config.yaml
n_layer: 19
d_model: 512
n_head: 4
n_kv_head: 4
head_dim: 128
d_mlp: 2048
vocab_size: 50257
activation: "gelu"
norm: "layernorm"
norm_place: "pre"
norm_eps: 1e-05
positions: "learned"
qk_norm: false
attn_scale: 0.0884
bias: "none"
tie_embeddings: false
parallel_block: false
init: "normal"
init_std_qkv: 0.0271
init_std_o: 0.0336
init_std_up: 0.0388
init_std_down: 0.0388
optimizer: "muon_hyperball"
lr: 0.00694
lr_mult_o: 1.08
beta1: 0.95
lr_head: 0.00469
warmup_steps: 200
schedule: "wsd"
decay_fraction: 1.0
decay_shape: "square"
final_lr_fraction: 0.05
batch_tokens: [65536, 131072]
seq_len: 512
doc_mask: false
train_tokens: 1327000000
steps: 14630
dataset: "wikipedia_en"
MLP neurons of a small language model. Each row is named by its layer, matrix (up: input weights; down: output weights) and neuron, and shows model dimensions 32-159. Each number is 500 + 25 x the weight over its row's rms, rounded and kept within 0 to 999. Numbers have three digits each.
After each neuron's rows, "fires on" lists the tokens most often at its 100 highest values on Wikipedia text that the model never trained on.

L13.up1251:505462524472521531513527455529512504489486518481506503509490524485446520515516502509494535500510491471452462465448525553553463489461496522560529522516511510485496509508548513499495480541486465461517434519476506529520535492491512501539482492492474407521496484514488498432495511527468505526461464471509501482466482480471491489452487463479531486478509492502479465508512491479501501545483
L13.down1251:480477537485482508503499507551515510476504495486493503490460504477485527500475491485482496449526466517438486485501500519472485474460502480457496487515495522509509441497492543537499502511454505510510487505450529465496491500511484516534531473518462456519446524534499504461549488477476495487508498444528440505502536483505475487487521514473494474503464491480479511445500534490505504516527
fires on: ".", "-", " f"

L14.up27:527535474547488521493514501495520535508469484533554475497506526493531465520485494518527524509495528549507464516511462488524518497528518522473491493500512501546496501502535510451462482519522468513493478465529499508513523534487490512527496514487497531516516460481491465450518527538521483497507525518469512524505504504489491480553524511446467518462545519507459540510460523500471481506542
L14.down27:501507529520502476516507496503519520504478486492507496493511536468498466487480530486489502542501520493504504521510465512528527512522465491498529504482558496526516499482498506523439501490478541502530481469511476506464450492492481553500519527469485545490486465550507513513513512483514484454469512504489487488488501512522514480516514508539515541526502545492491512542503480480518527509520
fires on: "2", "1", " | + ", "| "

L14.up1957:521522498509545490533500468484536518498474494493515461488474481477483535486537525487498495545483454521505459475494525511476497521501445468468526568468525496483481509539521440503501493475500501492488487496508464449456500474507524518533449522528535516496509522473443473521477515516517519496515497477516496537521528485521492517539536479507476513505460518518499505482486484469527540507489
L14.down1957:457506481519489472525503506488517513539487511536491522511554455535491495521502508495481494497449519543505480514491549493498461493514498502487499498501508510459473493534508475477528564499510552520501498513506497495480465468476479486495488539493485477504551539500501459537489486523482490492524496484469491519486474498526466503498502439525544516480482511480487467469530499468463499501482
fires on: ":", "–", "′", "°", "ah", "lu"

L13.up1450:487487474492582513506535476488508498484526494491464494481525478475540460510455510498509502516507450531517465513522511491520517529487481509479499444478485507506537538486503463532459494453482512510526471517523498512508488497512516517522588473535505500498501466540523481509515514492518486504479539506460481475513480464513525547515495470493502507462498482469501488500485542453538537505506
L13.down1450:517484467474497514468492492528467471490541466518516537468497497499498483466519543484511517472518517473546480496480449516515474480491458449488482464438501504545577541497491510490488491534489533517549481492534509462514479466464473472485474544517471524493519454506511480476462538503506491492457493486464492476475490536519467533480493506515488500457528509478490514521506483497482504533508
fires on: " In", " in", "- In", ", in", " was in"

L13.up319:464521516524529506493472499479534481489494503507492482511502564516484491497497500482539493494478498481477457483524465463513520498469481457529545454538525500523447521494447530481490533523466526520489469474467480498490491518542528547511536532483512457510509487498481470519517546504506518485492498510541476488496483515506552509453510492515556513485477482519504519538506474524492510520470
L13.down319:504477519502483510527536530457546520474531529482515508474503530496479499483491527482513506485500526443525534488453535478514489524489531494452506503515478520502514528483472478531470457486528487454471527518480545532513514538488526521502506465481587526483508524482503474498512435470506523530500498527512509455524467527520509493506490516531479525500501522453484490491507455478514515488512
fires on: ";", ");", "–", "–present", "* |", "The"

L14.up995:483529535501539492501476501495500480521511502483468481506474515486441546517516495513484512508504520524477532486464513487475543496479516495499542532487542542471479515506490484504478532545486519491527560517486505488487483493566522492529490535492515523510519496492536482532499480480537512485503505527504511535494535508507484497524508480509586496483488478513465501502477508461539497480500
L14.down995:463478503495537467484523498521506499458473546486496447487478536462527536523537497509466492517479502468491564526459488501503537495537476507528502487530540519494515565489476508487509534489454502479490532515520510455528480495517508468488487521490498489533501475515543463494509491495496488492542542516451461520489524503478485485512494518491551473485497531539485515493462502477555477521482
fires on: " ", " P", " M", " N"

L14.up217:482517532442549508492447474518489504525509452488530461483486474470471505472481494525456472508472504475506486506476496475531514490505485521525496470487479518509484527473494528493476525517478465443461460479498534481505471499509482516498478508454517499540526477508536477549476495478475465477480521475449501507503452449491535511487499480469530475497516539518484514496475461512524469506523
L14.down217:513458467507498497484518531464502533513518501514505505482503461517502511490476479534454475460507513495522495490526480463529506497479453490469516509499502512500479512488480510505540496505511508490475458459478511493529495512501525495505504497501507497514496477496491537552475481447520526491511490491500480476482506530482493493512464506481500502508488543492502498578507469536492507512528
fires on: "\n", "\n\n", "("

L13.up434:516455479535501485486492503534537512531502530508514497501512497509511533496465544476488483501449503507512531475485529494515490501507538520510547476522522468546488531525510486496485469507465569495550532473511518574529482484479535479483453528467514478518489523434471529517532517511547491480527557529501489476476506462474509491501529496470496501493518494524508485495511557553521504500453
L13.down434:505495467507487540490505542516500492521468484517531538520510472523531535510507471499474520528537499487538498500507506503502471471495512490513473557495479496517472506483478524464468473489504492518527463510515478481486469502494527506493490568536421504510524559501493516463497466492523463482568538513516485474490550484496519494482540497530507497479546483463513496527459471472537481479534
fires on: "1", "2", " Al", ":"

L13.up1012:534475500481461537488493518498545469502497498495514529504486502504504508546481509504505539474518490477475489485528507483520503543478494458546533493438529472514487521480507484543479495475503473500465535507480509477502497491545507519502455517503483545484522485494530500506563459455501508481521534504522551451520451503517517512509502511578534480496525480522488485491461523484518534508511
L13.down1012:545497458494503492505494488490498497476465509510508519527513473509535497500497514523490514505491463448526489516498487505493480497499512507541515533458487516504506485494522534529451464475507487510543458492460530480504490488514518507501529520476485510497520477534518536517461508454492519490511529497521465471473503526450469507489498547549543435514560475494492499514518477484506483472523
fires on: " | L", " \"L", ", L", " and L", " of L", ": L"

L13.up1989:549503467519513520495550499477534537528476515513573491513463505511502537528478514480560509496518495481539502524508474507543498470524527558481526489483499479529486466525513469526481478521476476517491537469520517463526515474477530469517473508497491529482526488484470510494495501484486456477481521478485511478520537513511471503506511530507486515453512514455517489515482513542506533505541
L13.down1989:500526492544512477451502521531510495520471503523503511526534513518507515568517499475463507528508483491479461493502467494476496502515504496520479498481508465483499496453550509502479515516508515489507467510494476488466480469508495514468507512526491458508484464475480493501512506545530490501496546507486478494506522496493503508492516501516483550497570549512467501513502544481494506538479
fires on: "1", "2", " "

L13.up1985:491476497510504496498504514510500500523523474461497484489574476535535472499493540507521506466540531515431494489469496527498475456500489567477514542511475530490495511517492471495458471481549504472484536483472498508475489489495499474476480537483531455503518502493521518537492495538464495484480532466516532532501466542492507532519488506484460471535463468474449453483524557491505472544493
L13.down1985:509488500479489536480518526483500514525510535477480470512535451460524491512509564567480548498492534522505484536463484507484462476509541531489527474502497519524493499524460510476530483540506539504530480470475526480518506531486498503479462542515528468494497487537483516477486467496473523462481523468504481504489478570436495536525487489522466497499507494484476460505556532499518549528492
fires on: " G", " B", "- B"

L14.up1550:527484517495510465481468495519480471479532470462467520517474532518490486481497511489444504507496494472487503502487479524500521536468472497485496506508503508493520491492462464509508493526472502475473483522500539467532501514454544526509480490487536492506538489488498488547483517481472515481526535510501448555520552528521489446493480464511491512479511461500450490536512483509478504502511
L14.down1550:487513461530509470509502445450550484464504539473502482507466521528522518455476483486515476510502538529465484500529470487496494562491493501533470495520508466508538536543479500475538514491486483504471561503512472530503480522529470529458428543502530475489493520517476514486513467458496495471483480439507493506495526497493479467480528500534521498486465475496459482505495519502479473480485
fires on: " ", ", "

L13.up276:522516544535533499454487488514535506513492486485485502505474485523530477483541486545488534484487507502467564473498528470508466501530485503483526527500519532495498530472508508494481493514495464485494542474498513515490519548481527499532494508504516521507478466458534441484482475513515491519461485516464494479492518502485500468549510493495475481478481471513513509546474489509467514470501
L13.down276:474524497490529498460499462480506508529514495488548539502484483524490495496494504511479475483512492524516512508503488505512436512505482523522510495511530448510505479479527524520470493472477492490504502483474535503445493534510491532525474522475503483511560479466489461475483526483521482495501464496509469474501499540474459497497487533491475485523512527524530452540471487494513493478499
fires on: "\n", " All", ");", " all", "000"

L13.up1938:477546523490475525486535483533438537499498477496511541469487510497526460504509520541519484528482479524492488497521516471483522516518495516477471512499483499546529507491554526532489498498506531476531491495533455470452508479516477547506479478484431510511501504541519488501462519506507489505455489523490519476531487541470457494478510455533516481511506494545503484483521512506515538517495
L13.down1938:507533499492484512496513493541500455491496464560532484481505533506481491448495512481464525547475495481474488495482512537516494506524522483490510478453526470518495532530507485495472511498444515443430490528523514466490477478556525507511506538454492521503531526545483505490483518482479497505489527471502473543475523522533522495485529436517498458551518496527474506441504490556532532518521
fires on: ", ", " | ", ") | ", "–", "2"

L13.up789:496492480490514506523524513542516545475526518518483525451530533532466463511524462467464528496460484484560507516476525494523514496530513515517499553503533516519518500483495510481540579505499509449567522538508516492484503520510509482464538485459482464494470505511482527505525483452488466490512516543491470459517533482500538511449519448509548510487509502462497509475492512463499485522470
L13.down789:453488473498499529508535493533483537544502493445513506470500480537477504513542504490497504487474473516538463490475523520481506487510492494480473516537508546466498523521495501507541522518518500504525499468497520492495478484474454498515528525522449494505500512502506532531534495519484507518533525527520496472522508481471566508454500512477476473485483509521528545531499532488512496524493
fires on: "1", "| ", " | ", "2", ", ", " Without"

L14.up676:491486526479476499502520525466518458524486547489503474436512535452435514540521486510508525543461537492519508498506510525509500560487491530484476478449535483494509527520558482486526526498510502495490477463536459538514490482535481465502518492490499513486558538487482496540490453496554492477484496539529540471520506514476472487494489462466498502450481494520507487507510506523479497511529
L14.down676:506551499499460520502499550532494533570480503528501488506488456481465536520516467503514501542459442508494525520506499519509551516455497504498509495463496451509498507535548471502480501469517507560498489485527505505521532450529522487487546490455490509453546481505469525534501527522500505486490481473475511506504514519473493494550477484473480526523530545514475499481526501555481507505495
fires on: " | ", ") | ", "; "

L13.up348:538435507531513468490519486475500484499512498502532513467510489493494534506485489487540494540486480454471463514479490496504486523493526508506512563507487496519477465497521478516502533504530509480530526513498513507496494501507513465473457499483509503496532510525536523494460521509523463516500436535498496548476476510510518491483529499497473523487464502470498484428492532512499516479516
L13.down348:509539516508499509472535518518525495470521477512503523523492484521463484512485486511499490502526478514491515476535467533482519519498531486486514547513470507520493528501481524508495515477541491521494535520462493495499516520525557482475493501485530466518460486498444533484522448472503501496507559450534480484508494456473490498526518495487547502527527531495536476441436499495496454512528
fires on: "1", "2"

L14.up568:504492513507505478514533505504514511495528507510487475455466495510496526487461502512494492495510534490487489501494511517458531469534539517529488518487492505513476525495491488507500493495472500462484556482495494482483503498503592547469457477527551388496476518493460437502480493481476509465496527462517476476543491516483534500485493495463498528498492468515562489493480527452524530507479
L14.down568:510480520489495522510487467525525479487522489500499481449491510469491538464468500522528485507529499549485458535505485503483511474460510523486472536508501528479508528517476518527550492529427549524503499474477520456498522493446590501484509494497514429514477500518481417510495501454492493489481453492477468480481481483507485458518486500481487501509493495515516481494487516492493529494478
fires on: " of", " and", "|", ":"

L14.up1932:499533577484432489482534523515491442453519483522561503507519461475526554537461482461502482503510539535477499522451501510529502500504459482504458524476527540473485461451487439488489469512498500473532507514498510466449498476494503481480508508507527503495515517497523489478522509495451448471486517469543510475469492484516485495518500469558516520484497488489525524492555549500494474451506
L14.down1932:499498500506484524565527484497541457478504453505494467450511519484525493472509470509524473474477495480477467545470540507488496508522465500538506488477533473500490510506487453468505450497503520526484522545535478470493486522491543503473497513530491541483533510504530505505507496540513506548516497526539463482506527540525487450483516514494470464519483492515533498529540536501505490524541
fires on: " | ", "1", "| ", "2", " liquid"

L14.up1794:462541526509495498504507486516520504488528449525516471512524493513492494540497503477530478519460484448519482524490495525519505506543543470518524487481544460491497446543489478507508531526503546531505478495509491498496532487471478477493486520527481484512525524518529461557512523503478486508473495502490475544469511479472517466506484474527514540494486505498539542480460551473491511487501
L14.down1794:479535499520503514466486490573497468500551443503504509560507480483440457516478482472497469531495480500513499461493490517495527511528498503484485498520488524458492470514468472514503517495542501492499449541509496485512481481485482494480494498503504480541514514506498481499514484511499542539473480521491468483495497506513505524463471501522490477482478515528485531492478487452476515499530
fires on: "2", " | ", "1", " ", "–", "| "

L13.up1471:454496511505572505495509513489513508522505510523482443491495498494489478471478498501524501526500485542496459521498503475465513458465468475477436473536522477534457491477496512478493537497535507497499513518530485516509474507425515485533533485480479517471515501496522478483485503493539542518518497501502480543533489488473494482507500507492514489462493519549518492483554480518509539541512
L13.down1471:485496478518555531472503473512468483534475540523479492473468517519508515508482496492528508513454476454514493527516522510494513535494482439497533487485531557464468546489489524488493511516501540517542509502477475471507500521487528465519537512494475485470538507500457509495516457480511510522523490497509526484490498503472509530486545487473505512511512528482486478509501465493549491493520
fires on: "2", "1", " licens"

L13.up706:493531536466541496519519510552504534504491499524489475471480473460512519490498492488465501520478503507564448480495523455502505517531529500464511485543505510471491524507486493522481477475487514521456440518529528484518533490484485491514487498517573511544507536517483511475495508495463489486468504520502496499526476529462520480492469500472501489514501535492479570505490505484511437490535
L13.down706:480516507515474498546505492539514451513462490520441505528554504553485510500537481508528451501465541518542516518512561498508494508548498505489488542512515486479489506501515494524498489504485480479458462496502481510482497490509486538514479514529542474465494503554495485538475500512470520460481521514508503490524504508495518470518492505502505507503469515509517516501552493442485508487517
fires on: " | ", "2", "1", "- ", " | +", " | −"

L13.up1002:508513487490532499517492489516518508523538492480560462465461466494492520503509464503479513506513539457481489472550488514492514501507494514505447494476498478513466472434543549514464519502490493491511506514484515523564498529519483562520521499490499476554512500479532472493502487511504484514465521499465488498512501474520517504514503464447488536471494514522535510476513453498508488521503
L13.down1002:517538466536497497455515503477504534471518467467515493476498497525489517480481480487472505479507516461532499482486470481539473526487497506460527492518493502492494504439511525492504478494540469525487425489502495540547478473499454508467482492534520484533503502496468519502474497526504472519499500488481497507506526478540522483509514512478504525518474526503502511519515494489519491495534
fires on: "\n"

L14.up1218:455508469451505466502442486483545494518532517483469486489472494555482490467497510549508519477443500495486496507498489482478482463543491493548484521518463551507519540482543490495471512519494481490530515472486521480486451500509515431486497495509533471481482511439523473525476516518470516511513470509496514535505499489503503475481485509466502500522537485480488521466546483533525495492442
L14.down1218:473509473521482503476461471537510511480498505529479504529479481520492525468495515560495492532486472483492500519490470494498483485507475488503516486559489493467503526532526509509502476493505483508524478492490534493517540507486491458478492529503501500501477496471488489505512430549514533510502492505475538521517477486459471486432494543492517464504499488507449511521550500497453481526449
fires on: ".", "1", ":", ", ", "2"

L13.up269:509464523423494479520503482488537518456476499462487453476473480496512511521493507521471442496457500491463522490490504517530515503521452517506465522469553519470486514512508491505507493541496538521516533521515496503525531507506501466515468510470486537528504508486555463500495513490477486460516471486440466471507544465490537492486477456465474488480500531481517457485484509476463542508542
L13.down269:515483518487494478513450494498519504484467486512483533477480451488499486508505490491534451509475500503422522507459513535479521538546475533526506504488522491452515476502507480523514483511442507476500513508492515479459459513513483474513498526536472504519532462537465461513508504516512489466512472524498504490499532529475462520492470509483499498509511518476497483474512499485483520519512
fires on: "\n", " | DF", " | MF"

L13.up147:548505541517508490540506510507504509458496533461510465489499516454525497462503487464475493493521464520475490498512503495498456475514546485489512496464507472478541483535474497535488523496441511499501472497517504517470477471483526531464484475499517518538532476479493525460534508562505502480509520502503507538495514516475544519452510472522515511479527506507512521469489467513515485508517
L13.down147:516568469437488468519497507569480484550492484477497521488495508475512483466518518510490541469519485479565477462521469478477496492526475514469504481526508496510488528513500536480475477476533538465516501517461508504475457522489544509495482492538470529477543480573471461477493529483481472486521469461510501457507522489453500503479497448498511469475514513535503491447467457511520516508495
fires on: ",", " | ", "; ", "1", "% | "

L14.up965:481516520504506506549491483493510532475501525476465505501510518494448492515528531481484474517502516493527477489525468447510501495490493559478492513508488477528531516494550544491524489443493453498533526529479508502559511555449514533455452487550496488446504514448493492485503455525502528504547568487453527505509532514544485505516521503519517496519507497482510480503472525513482499517505
L14.down965:525498489529520512531479470491507509483501480533507500479507535471507485527538493521518487538503527486496512515510477487512526534490529491457508508485484476498516493537495525502530471541511451537445497535539508466524504472502452495460464483513511507490496452508498546528495497470466462496473498498523487491458514477502524472485498486541572497493507521464503502523475532459500485515548
fires on: " ", " (", "| "

L13.up1456:492539514487523505469501467502526477502482531479497500507537498512476433528489486538472467510497531476508518515510479486562519562530499515491506538482491500498512522522493477467521505522495513500522517537540474507496500518473515513518520468504462503453521504474522507483507558452457483471415536526474491535477525492508536430500498473491519489490547488457494495482449503480430460477457
L13.down1456:531551490581492497504533483509521491459483466516527491506523495513483502493507508454468525511505489493497488459478474528492524514480509492484504481483491481493496525489526476523478537545494500518532500447454513553478488504478478514541500468531518526496470462491483467500517517478507475459487511491516518498507477537492475500496475476504516538496520486502450490513463476469481451492496
fires on: "1", "| ", " | ", "–", "; "

L13.up566:516482516518573525489489502467503527520526480493499499493500521468464546508520467474507546529484503506547458521491532476484494488533519507502488525535476522477479519517494508489477479501489492524526462498501490494521482551529486480497548547501472548500486483497507501489525474487542465470501491539433473521519503530527487522532509455540493473480469510527448525491523488490469507517487
L13.down566:494506492496563486524458476518518514522470466546530505486520481492471517479487494505461469471459532488536459482535491489509516474522506488468478494518505542482497500542490546482529492510506479470468477495464518498487476462524533490517464492535447529496504493481473486481562513498482465469501496509498484517503507533544509493520459452479501492501512507515495469501494476499500476493488
fires on: ":", ".", "-"

L14.up1453:497472499505494492518509467506516496472541510514454496511480486523489524481500542511495486500518518474468487496468542516503531529477483491523507547499478527505487487468503494534487474487501429467498446503479532475505470508498458514506482513587503516466469515472494485513500526496459552487519508491470518539482470434524511512491476488500519485502512444497507448485473524539468513511556
L14.down1453:501495506490529449565521504476492453463531528456505502518510504478524467495466486485524469469550505508544502503489446484477483488472508482456468528471490522532532519526458521509508528479471509516520487499503534480518508526519501482507461495455456513523491477470447505471447512463498497514452503515508526501512518523528519512491523545478508436500449487499499540507536456498544514479535
fires on: ".", "-", " W", " w"

L13.up1429:477523472482455550519532476511512499484521489451473509458512478486493533501465506470509491498457503482465454519460452495533482492484464478514542513472505475529489512482470512476511464543461495498525513516488461510533509517485507455504510504549507489488497529530523515520451522489517496512488514496532540492509483524473539522524500521494496487497486501491486465505519487539507519499491
L13.down1429:503519501532472496515502500499519475497520490521486505487518528478500541474513495531475516519552476490486552495482493497480518496513492435477527488474555504487486485535491501490471479487523498504526492486513522512493553454518517481536496516568498498505503484503462491491523553479501458504497509517515430492462525495480511513510476501499519483450486495462530549504505462517470466541487
fires on: " is", "-", "/"

L14.up118:498502505501488535497548479505483519510515560509500488497483514501506495485421471486518495499515508516501456537517494486477486514512488497466519496473521488502495518516504513513497506503485478495496534483475486540534523544480508514490521430519469515532489504515502470532511492493500493522545496541487473481532513527545527496544524491475500505485513511482492478489481506513455519486496
L14.down118:527524523480466525503531483530507422484490473495502483515452494526497532553458487529528475497496486518480495520513515492493488512513512504494527505515472529532507494506434546480525468549497465504494483560514459458479490501447484473513549518466499488478516528492482526477513508559484536512480485513516497504454490542529516471472510512488461481500486533515559470473535501550524542463549
fires on: "1", "2", "| ", "–", " | "

L13.up599:537525506517536444467545519483528501470534487493472511447482482488495490507502479484468466509478536535510498499427511491477463475452477514502504513523519520567484519461491488514565469514518552475472539484535503484521514457478501523509502510497485499507472459506498504506474495514524506498527487498477502517484501498486538511494517496474490518525498444551521482481497488479468462540525
L13.down599:529491490532496469526497478462480469506489492512513488505473478459579536529496492496471478513509487542514476482482496503529500513475535535469458493482562521503515483480552504496479481492512521482493546495488548477482486500515459467496470495501450496453514506482517485484500550496459499535525504476504488478485482481519487506467463484499505489519518450523493490482469500497502504499520
fires on: ":", " | ", " ", " / ", "–"

L13.up230:471489503503490479525482504521555490536492531473512517491538485512480495483507501454524457535492469495484526455488535473542492495544523479462481526548523497508494470521479490514472483498486500524488537530500462471512533478499514494474464492514512533467558497493513484484533469480499499508493521480512484477517487574485473511503511522544503466525487496486479532518501495555444487485494
L13.down230:497532482494505494504486468475482495532499509500510490497493515496482565518524542497539544545522495483509516510497501481528484488511511473530504532484531502444476528489496495525496463537484507512481476481498497502537499517509457484489500503512482485462526510505513462525470475475480535478520445540516491457459505529479494525505438528544487503510491528485507482502487494556508479499447
fires on: ";", "\",", ",\"", "),", "a,", "es,"

L14.up1243:481512494503536459503463494503546502507523505510522474477520469488535551477471502494483485505463501479508493487466469486505476481502495548493500519510518488516499516500473477502485468514472484479485530474507486464499527535508542528488480544539530385449469524522526460497484499499523507431480499472529499443498500535487496478479528487505520517506461452551542479491451502502519518488484
L14.down1243:519488504518541488535482480508513494510525495519507487493495519463509551461442488523498467448501533540547462505479492493507509499454509482484446496505498467475521554483471498485499489490443480456513464489554512495489501513479514521484503574541553436493470514488520449479496522498505497450496504509525486470519516548488468512560490504515511494489484489514527498483462506517545511504478
fires on: " and", ":", ";"

L13.up1308:524522516503499474478491490484497524510529472484544511516529539491498490523515483511499525519508517469510455502489480503496526478525543483530503476456475490487496494536505454566492505497517457485516481534499493511437464511519502498507479489486535546469514525500480506567472509479502499515495501510501458459495518517530523484497478515578489498469514470484534509499509480505514462476482
L13.down1308:504500512525492497482509456512498487495541494486500517554513522507463502507488477500520528507469524469463437479505483480524487509477526499535491459445476501502524514460473495528473506489500476528521503469506528474492485484494488490503477509526506498477507505502496503561488487502526508512502469525485466461529471477470503461504519506615480519497499500511510489492507526464474453469534
fires on: " | L", ", L", " L", " of L", " \"L", ": L"

L13.up833:488532476480524537485487538456454517506477469490494483508544512527518537465424516536505511530517521490505477517448489508511517483521536498541470530501500471468499496502488522486520489453502480478488509483507499465450511454484504492500558496506468475513498495518508502498552464496431523523485488508495509503508487539442511515522490511530529497497530497512476490467501503470530454520512
L13.down833:512507473511507509522514501478502460513511497449499518444488504543522489466476527508482541445519500526532498509449488471486476545490512496500488485479472484478481467540509486488494503464494505518498516493499523456492493527448491502496507518504503498475505498458514497465518486481406505545480513499522499527498504505480501499510472543485506477468505534485489491465505485527502500506532
fires on: "- G", " | D", " | G", " G", ", g", ", D"

L13.up1748:464498510524506514497498489501533519519491509515520505481502478482464495458470455510512518489524494506516494518529521475501516477501503531530523456487538506513496500479525451499508522477512479487502536523490485541527531457505493497516477507498530530485468518498519522523512491522482542541470504533505529499497515466521539515469468454511489458464451502497522468463515496527484480478483
L13.down1748:471480495507555501582523528499568487492514510527509525500510496526506461409481488462572515495519501543523539494546550485510474525524512478526528517463499522528441476483532518558488491491518517492454523502490502557525500477491507471536521487563499504489514510502516494505510505467452527515493484502500491520519517512511520508502478501541466513460479516525501508497511488506536511458516
fires on: " Br", " br", " Gr", " Tr", " tr", " Pl"

L13.up241:476460488454514481471491522509480497472506471484504481502476483451502521521530518476542517492511501496501492492522472476488458497508477490504481496493506540539504509489455482480500496503519503496538538478524515481483495473531516500485471517470476461498532504517470499546572526511552488519534515511482523499461553532460485460491493508503524506501474489537502501464501516508579489537474
L13.down241:487506479539482487480492499501537514505504500511499504464503485466508522529534482488522530521492572503492500489513468505525456528499500509514517502476514557515515462478508500488521546478517449520488532496468557542493478497524470494483480496505475486498489471546489501480505496486526508491486477483471475483523502503508495457521543484541510448517500479506479501441499499525508524503502
fires on: " ", " b", " B"

L14.up1189:471526513500487513532466492466510519485507506513517506454532494478535509527506487489503463478499516511510470507462538467488505511524491519507480556512440540476455450447492465516493502500516474463536508490466514516492498501529473501482545502488534460500513482492548482477497481461456525515462464515539523494484514520515574463483495516492506494494514474498485510490533510537510472524509
L14.down1189:480516513508489504516507507496480525511517507512560507544514495530488474509492450494550497540549504526466470509477528534501521497479448459518466528487487483482515497509498521529502501543494490481508484549547511483492481483483506539459499488511483497457512503464514482491491507486497457504495451479493487479492529532548548500530524513519501489546440510519501505501573483483495521486537
fires on: " | ", "2", ") | ", " | +", " | −"

L13.up455:528493526469511553496482485519473497529477523490505497522546460465432435487515503492489472504490525516513459496459460484533476516498526490477484516525499517526518513529494461477497484506485500485526535496520486521540535491487505532454499513510530475515502504479509492517516489493487511435495491472476534487465512519517503541477506487486485478515529480466536535498445480482533497513525
L13.down455:509499465547522468509480483471521549503502505500497550475501524533523497517488479439481488476494513459482513491510464479532548499473512451492496496466471506514542502494483502486511462506443503524524495469527524484479509503509469494488527509489462508483498510472485495504503496499497529516489512542512535464496541503494465537425541484523509492492533525474564471505479482485502552479518
fires on: " In", " (", ", in", " was in", " in", " \""

L14.up741:515479452499513516502465517509558518515502511519475504494508494472494529490485490483485504518452493497501476547482549489482523481472466477495507483520507497518486500519506498494478528441498458520480474473473524469548483452508496502498491487531480496492529511504508504510484491519503516514512462487492493511530482493453499501533487469556461521534461541487501499442513490471478496521485
L14.down741:503490514506503496504461506518524523470480477522556525477533484489509514552470498471499531504514506466498482487520514518515491466489471490520504540543480497498478541500472520490485509492468523500506504501494481487556501494516480500484485541517470528542471455472508505499500510510511476489508531506502496499465509484452514499533499484515476479479457480495513461468476526515501474477464
fires on: ":", "′", "°"

L13.up1052:465488500516545552522510462473507488500528539515547490507517500474497494526544507500494502523457504475503508521475562491490471523481515471478505483467514534484502486500495498475529477534537489527483510500513518513522511493487521532472480530471456540517513476532465489475468491491505508498510530477506477540529499476514545517527484490545476478457489536528493488509508466481445482540504
L13.down1052:530520458511512506520453501499549568461509479510500509513493515518506526550498493508485488510460475466521483495525493524510506465486475477523475471489498491472456498501514509519505488575531500487512474518511527527465529503501496505528485545496514486514541470446494519475475545472492501537477484502503510514504483501511509535550499491538523494537480531475521496508472500495473482480488
fires on: ":", "′", "°"

L14.up1700:493524478486497523516480515447475504508505516518467502480496538527517477516478501504495490522503533520514508461476476549513464535473446549488491490483481525517495513526514500471514526507469519492527496533512528471522508516517507471488514469474483487516531481467532511464513498498574494498467496493469512492496525537494481469505502475488509498480530558529499458505507531524466473506498
L14.down1700:452461505506507491514462516498528499518497527497503525511512524487483493506516565544533504545511448494534498527505508498499517530497490521501505555513464510470482503496555528488514518482423506534552514499543499487501561496500473513504493489514508495482483488519518535498518481474538501523502469514490558472491487500481524486437545490472528475529526490529491519505502501503483464511484
fires on: "2", "| ", "1", "–", " =", " | "

L13.up674:508449428466484507452488491473472529486511484471477490464498518500500524498541534475514516503470473488537509481517492536513523478478565557519543489497505468491523564496535525480494526506487458499519498461498470501543491471463543510559505494486533488516500528480477494535508487534507483520549546509464538539507490495507509562489504504467521476459535528465536498441497502513510515509489
L13.down674:507484474484480460484529491470497470497490488516480506490509506498510483479496479487519484492504509464496472490522458502502489520499470522477499517528513490516485490550530526482489486495514492586495476514529549517491506497509478568493470486501479487498480514501519518480525490502570516475508548498495505505530506481500485500513516468517465492438496484489517478463473538471497477484481
fires on: "2", "1", "| "